config = dict(
    rope_theta=500000.0,
    rope_fraction=1.0,
    qk_norm=False,
    attn_scale=0.0884,
    parallel_block=False,
    init_std_qkv=0.0185,
    init_std_o=0.00349,
    beta1=0.9,
    beta2=0.99,
    weight_decay=0.16,
    decay_shape='sqrt',
    doc_mask=False,
    train_tokens=496500000,
    max_steps=15152,
)
MLP neurons of a small language model. Each row is named by its layer, matrix (up: input weights; down: output weights) and neuron, and shows model dimensions 288-383. Each number is 128 + 24 x the weight over its row's rms, rounded and kept within 0 to 255.
After each neuron's rows, "fires on" lists the tokens most often at its 100 highest values on Wikipedia text that the model never trained on; "fires before" lists the tokens most often just after its 100 highest values on Wikipedia text that the model never trained on. A number after a token or word is its count.

L11.up633 [126 154 138 130  98 160 136 134 100  92 105  95 146 115 129 154 129 125 122 140 148 127 108 128 144 146 149 145 103 138 122 141  97 171  83 110 136 123 109 113  99 129 132 154  84 140 177 127 175 122  41  93 188 136  91 138 101 120 153 147 154  86 135 149 102 106 115 121 112 117 134  85 162 145 152 119 107 121 163 135 143  86 132 160  89 105 154  99 138 177 133  96 123 140 148 115]
L11.down633 [149  82 145 116 113 117 142 149 160 140 146 107 149 189 106 105  86 127 119 135  86 124 175 128 112 119 132 114 105 119 175 130 136 113 137 115 151 147  78 139  95 129 107  97 116 195 113 144 123 126 139 109  72 120 149 149 151 134  77 117  96  96 113  99 104 126 154 133 127 109  98 133  82 118 142 147 145 101 113 130 113 122 135 112 191 148 107 175 142 105 124 149 134 120  87  83]
fires on: "===" 39, "==" 22, "ce" 10, ":" 7, "====" 4
fires before: "\n" 66

L11.up77 [167 128 153 120 132 110  95 136 122 104 156 114 129 164 173 106 123 165 158 151 165 117  94 133 115 161 164 135 110 103 144 113 108 133 141 141 152 120 109 170 131 145 127 147 132 168 126 137 159  91 150 148 129  99 165 133 185 103 120 130 153 130 121 149 135 110 106 125 131 102 140 102 142 115  93 103 134 139 112 129 122  87 101 138  71 129 105 157 133 133 126 102 138 138 150 104]
L11.down77 [151 141 153 124 132 130 116 172 103 153 113 126 134 125 149  98 153 125  64 119 130 120 157 163 137 135 123 125 106 152 113 138 133 152 127 115 126 114  88 128 126 131 167 149 148 123 136 119 143 127 119 116 145 131 126 161 119 152 109 127 155 122  76 135 114 112 166 108 103 120 148 123 123 116 117 146 159 139 113 105 133 121 117 122 126 146 176 144  97 115 130 135 175 115 121 126]
fires on: "." 99
fires before: "\n" 28, " The" 23, " " 6, " S" 4, " In" 4, " A" 4

L5.up256 [123 124 145 131 138 112 146 110 141 143 151 150 148 135 131 115 120 149 160 119 108 140  98 138 176 180 109  95 113 102 171 152 108  86 187 117 167  95 161 134 133 136 122 115 118 125  68 135 137 173 107 113 163 114 114 101 173 119  95  92 150 139 138 161 138 127 137 112 130 137 148 146 119 131 113 152 121 100 116 131 133 132 104 124 137 143 147 141 162 124  94 130 165 108 100 128]
L5.down256 [105 177 113 128 104 106 107 162 125 154 140 111 139 132 179 122 137 142  95 119  65 132 139 122 144 118 126 131 109 132 149 185 135 160  76  88 117 138 143 128 123 133 181  89 119 115 125 133 150 166 164 114 131 170 139 140 114 149 157 135 158  90 111 152 113 167 152  98 149 104 115 147 125 112 116 163 183 107 112 121 125  97 157 122 131  93 122 140 129 147  26 153  93 129 127 108]
fires on: " of" 21, " during" 18, "ur" 16, "ring" 14, "ing" 7
fires before: " the" 35, "ing" 8, " this" 5, "th" 4, " his" 4, " World" 4

L11.up1333 [171 123 133  73 125 148 138 162 151  78 102 102 112 150 127 143 111 145 117  98 175 110 114 128  94 147 137 187 141 136 118 107 105 158 126 128  82 118 147 133 112 110 133 127 163 161 117 107 135  95 181 134 126  81 128 118 122 128 156 106 157 176 101 178 145 101 135 141 142 145 120 100 116 133 156 128 112 174 163 103 137 112 162 151 121 137 118 147 115 169 124 161 153 136 116 142]
L11.down1333 [111 113 155 145 113 125 126 133 147 106 124 142 113 137 111  96 167 129 113 122 112 140 119 150 155 146 139 129 149 113  95  88 148 155 152 146 133 153 121 126 158 122 234 140 133 125 126  93 147 157 115 142 164 169 130 147 130 127 122 130 125 100 106  95  97  88 123 116 108 114 141  89 122 159 142 141 155 122  54 121  86 109  82 104 149  97 128 132 111 126  66 112 149 128 168 127]
fires on: "." 30, " |" 12, "ed" 8, " in" 6, " out" 6, " join" 5
fires before: "\n" 31, " the" 10, " to" 6, " " 5, " The" 4

L11.up200 [139 146 166 112 121 155 113 144 136 137 142 108 138 114 140 124 125 143 151 127 146 114 132 166 109 119 115 133 130 182 134 144 166 141 129 140 115 148 151  93 131 153 126 125 137 170 111  77 135 156 139 141 115 125 129 114  71 166 168  98 128 108 166 133 110  93 144 149 130 121 177 131  99 103 153  85 118 113 119 150 170 138 145 157 134  79 162 147 167 171 163  94 125 130 148  97]
L11.down200 [146 101 131 174  99 116 180 114 177 113 134 139 120 106 120 174 161 118 139 136 119 134 112 153 142 158 129 126 112 148 107 101 109 112 146 102 140 135 102 130 124 116 144  79 129  89 140 107 124 137 101 170 141 171 102 120 132 130  94 151 156  79  80 157 160 143 132 129 103 102 159 107 105 102 118 117 137 144 110 138 108 142 158  97  90 121  84 119 111  93 139 150 144 109 120 129]
fires on: "==" 40, " ==" 9, "air" 6, "===" 4, " (" 4, "l" 4
fires before: "\n" 54, "s" 10, " " 4

L8.up733 [118 125 101 144 135 140 131 122 141 101 101 112 137 170 148 152 131 145 160 143 119 143 134 100 133 112 148 128 122 139 144 139 118  91 123 137 141  89 101 131 131 182 102  98 152 174 112 133 121 162 102 151  97 157 132 134 119 109 110 134 162 126 133 149 124  87 141 176 163 160 103 130  92 138 106 129 142 141 121 156  92 100 155 161 148 156 142 125 138 106 142 142 107 113 143 139]
L8.down733 [107 144 146 114 110 116 100 139 130 166 132 130 121  82 111  70 115 104 121 118 122 151 124 125 127 191 127 128 109  84 111 128 165 143 128 120 130 168 140 127 133 114 112 172 115 111 104 150 110  93 146 102 141  73 104 123 141 165 156 119 103  91 129 119 137 148  95 107 122 141 130 101 161 167 117 140 134  99 139 130 151 100 158 116 109 111 131 168  88 126 123  78 130 132 119 139]
fires on: " =" 12, " ==" 11, "re" 10, "==" 8, "See" 6, "ta" 5
fires before: "\n" 31, "w" 7, " also" 5, " C" 4, "N" 4

L11.up709 [146 120 101 117 145 151 127 130 126  99 124 113 126 157  95 173 115 217 162 135 101  69 157 119 117 122 108 126 124 143 104 113 122 135 119 138 120 126 122 109 132 116 117 120 151 154 122 102 151 134 106 131 116 126 125 131 112 168 128 140 132 106 155 151 129 118  98 124 155 126 120 171 126 138 156 122 116 134 133 145 162 138 151 144 153 115 125 109 106 116 165 147  88 118 131  76]
L11.down709 [131  97 155 120 114 110  84 112 155 135 141 146 151 101 149 141 137 128 118 133 170  99  81 147 114 105 146  98 118  97 156 125 143  99 144  88 100 126 140 133 110 126 118 184 102 114 102 128 163  78 131 112 114  93 153 120 132 139 107 126 125 117 150 126  92 117 149 151  75  92  99 134 116 107 161 125 141 126 130 127 150  88 152 153 136 117 147 149 139 105 123 145 148 150 150 114]
fires on: "==" 45, "il" 16, "===" 13, " ==" 8, "ol" 7
fires before: "\n" 67, "ver" 6, "ish" 5, "ar" 4

L6.up1196 [159 168 132 134 130 112 148 102 163 102 146 154 158 130 140 113 120 193 192 114 136 128 121 134 133 124 160 146 123 150 149 118 112 122 131 117 178 136 162 155 131 117  95 130 143 134  98 120 123 112 160 157 146  96 120 107  96 145 141 147 157 153 125 163 145 131 115 112 125 138 147 113 110  77 148 114 103  75 111 101 107  85 143 130 118 139 146 127 120 163 158 126 191 102 136 152]
L6.down1196 [154 141 138 149 107 134 171 118 143 119 108  93 133 114 152 134 106 173 160 115 103  99 121 126 133 138 127 117 140 136 142 136 116 150  87 155 116  93 136 136  99 128  68 121 155 142 145 101 134 127 155 142 136  95 143  89  98 127 147 132 165 121 127 152 132 127  89 157  86 112 158 129  80 120  87  95  71  68 104 107 143 106 128 143  85 138 125 109 158 143 182 174 160 124 127 104]
fires on: " such" 33, " 1" 13, " same" 12, " 5" 5, " office" 4, " role" 4
fires before: " as" 23, " |" 16, "." 11, " " 6, ":" 5

L5.up596 [168 146 122 134 108 172 149 138 123 115  71  64 147 153 141 159 139 139 130  85 115 117 172 136 100 142 127 101 158 137 120 130  67  88 111 118 160 159 148  97  91 131 110 162 124 146 170  86 175 111 100 163 121 132 154 116 160 139 114 127 137 132 108 109 152 158 158 108 123 141  90 136 115 137 128 105 117  90 153 154 144  86 169 137 159 106  87 110 103 115 146 162 133 135 120  90]
L5.down596 [124  97 117 138 134 121 120 129 151  92 118 112 126  96 116  85 136 122 118 109 114 124 104 150 129 133 166 153 123 146 126 125 130 155 126 144 108  54 151 154 138 112 122 140 174  88 131 181 104  96 121 104 134 103 127  93 143 157 124  91 130 116 131 121 135  64 108 164 134 101 140 153 164 110 146 177 107 135 111 119 133 161 129 104 113 158 157 182  97 168 118 134 154 117 116 147]
fires on: "==" 27, "ar" 19, " ==" 15, "." 9
fires before: "\n" 47, ";" 5, ")." 4

L5.up678 [143 133 158 183 133 101  95 110 108 136 139 130 110 140 103 145 131 125 137 150 130 105 141  97 123 160 135  77 118 140  83 156  97 144 113 164 132 100 110 165 130 135 101 103  92 131 103 128 162 149 131 117 116 111 145 129  61 156 149 147 135 140 127 154 116 154 139 118 109 175 138 118 174  91 129  96 147 126 137 119 127 120 131  99 179 126  90 182 107 130 168  98 158  93 139 118]
L5.down678 [ 98 152  76  89 125 138 142 135 156  86 139 144 123 133 142 156 144 123 141  98 140 143 120 124 125 101 150 173 122 110 169 132 154  92 134  93 130 185 138 124 143 176 165 150 128 191 142 124 127  78 113 120 110 141 115 155 194 151 102 161 106 147 106  99 117 109 154 145 137 105 125 145 117 167 149 135 111  87 118 109 122 122 158 153  91 149 134  89 139 142  65 132 109 174 136 105]
fires on: "==" 46, "y" 13, " II" 8, " ==" 7, "ven" 6
fires before: "\n" 55, "," 8, "ue" 6

L8.up1018 [140 158  95 123  78  98 110 160 164 133  93 118 142 107 149 119 127 128 110 118 164  69 124  99 103 104 133 181 148 113 106  97 122  97 165 134 148 122 102 123 138 117 134 135 155 124 133 138  69 129  76 131 136 124 133 102  86 102 109 145 128 140 107  97 125 140 143 161 144 149  99 112 120 117 156 144  60 105 151 112 124 123 141 203  94 118 171 139 115 150 106 170 107 107 124 143]
L8.down1018 [121  57 142 166 115 165 107 137 126  76 153 120 142 140 151  67 129  98 129 150 121 145  89 138 135 134 130  97 136 130 137 159 130 159 109 129  83 137 153 120 129 122  52 139  82 146 150 164 151 150 147 142 114 117  85 157 128 105 164 100 107  92 127 166 111  83 131 127 115 130 120  96 147 169 136 142 116 148  81 120 116 100 113  83  92 150  87 146 134 135 130 166 137 149 141 146]
fires on: "\n" 56, " " 14, "d" 10
fires before: "|" 26, "-" 24, "s" 7, "\n" 7

L8.up696 [152 123 131 102 144 106 116  74 117 176 131  87 140 158 180 146 123 109 132 138 136 124 150  79 161 131 171 104 162 139 135 130 140 132  85 128 161 155 130 129 120 170 144 165 109 126 113 134 108 108  98 127 152 123 134 150 120 160 139 132  93  81 149  99 107 172 118 110  97  89 143 110 120 128 106 123 147 115 113 124 125 126 155 126 156  85 137 117 135 120 156 134 113 136 128 139]
L8.down696 [ 82 100 153 104 111  99 131 170 121 133 155 139  86 121 107 126 136 153 131 163  79 117  97 184 128 166  88 115 114 100 107 121 118 147 110  86  98 130 139 125 107 177 133 105 132 132 142 142 162  93  81 125  72 146 150 177 139 181 108 128 169 191 120 110 155 148  99 176 132 130 153 153  97 161 159 155 113 125 107 142 140 108 137 165 108 134 136  92 137 120 160 159 107 114 109 149]
fires on: "\n" 53, "ning" 7, "le" 5, "ations" 4
fires before: "\n" 51, "-" 4, " of" 4

L11.up114 [ 91 137 119 108 116 113 135 147 114 128 112 138 133  97 118 116 151 118 140 126 119 131 145 126 100 113 143 144 127 173  94 167 124 143 111 118 102 104 125 146 146 127 134 108 182 153 116 115 134 143 154 132 125 184 107 126 101 114 114  97 144 209 169 126 118 118 134 112 134 149 132 148 146 118 129 111 117 113 201 124 152 131 127 168  91 135 124 111 142 120 136 169 153 131 131  88]
L11.down114 [134 126 120 126 111 165 137 143 142 144 137 109 146 146 107 133 118 138 144 125 119 135 109 130 156 143 137 113 179 109 129 128 133 106 156 124 154 106 167  98 121 118 169 170 118  94 151 133 125 115 111 173 151 101 147 119 113 112  92  97  95  85 108 122 128 147 124 132 130 102 127  90 111 140  95 184 143 140  69 124 123 105 155  89 115 145 140 143 121 115 132  95 113 164 142 160]
fires on: "\n" 76, "," 9
fires before: "-" 57, "\n" 16, " " 6

L5.up1060 [158 150 122 120  96  98 128 106 168 114  76 114 116 153 155 157 102 127 144 113 130 108  99 125 122 162 175 145 137 132 116  74  91 147 142 172 142 143 135 133 106 138  99 104 147 159 147 116 127  94  96 131 148 107 129  96 129  86 129 115 196 143 138 146 158 145  82 137  84 121 133 126 141  99 123  98 120 116 138 139 171  78 131 144 138 150 134 108 152 154 170 152 115  79 101 129]
L5.down1060 [144 134  95 112 143  97 137 117 180  93 103 158 115 132 119 151  67 173 166 131 213  68 137 124 135 137 124 167 110 155 161 127 101 132 147 174 160  89 106 146 130 144  58 108 169 147 130 105 128 111 141 157 129 128 130  81 149  92 144 115 166 156 154 146 140 146 110 122 100 145 140 118 138 104 132  99  61 113 139 151 135  99 154 141 141 169 124 143 123 173 202 146 127  86 124 146]
fires on: "\n" 100
fires before: "\n" 95, "-" 4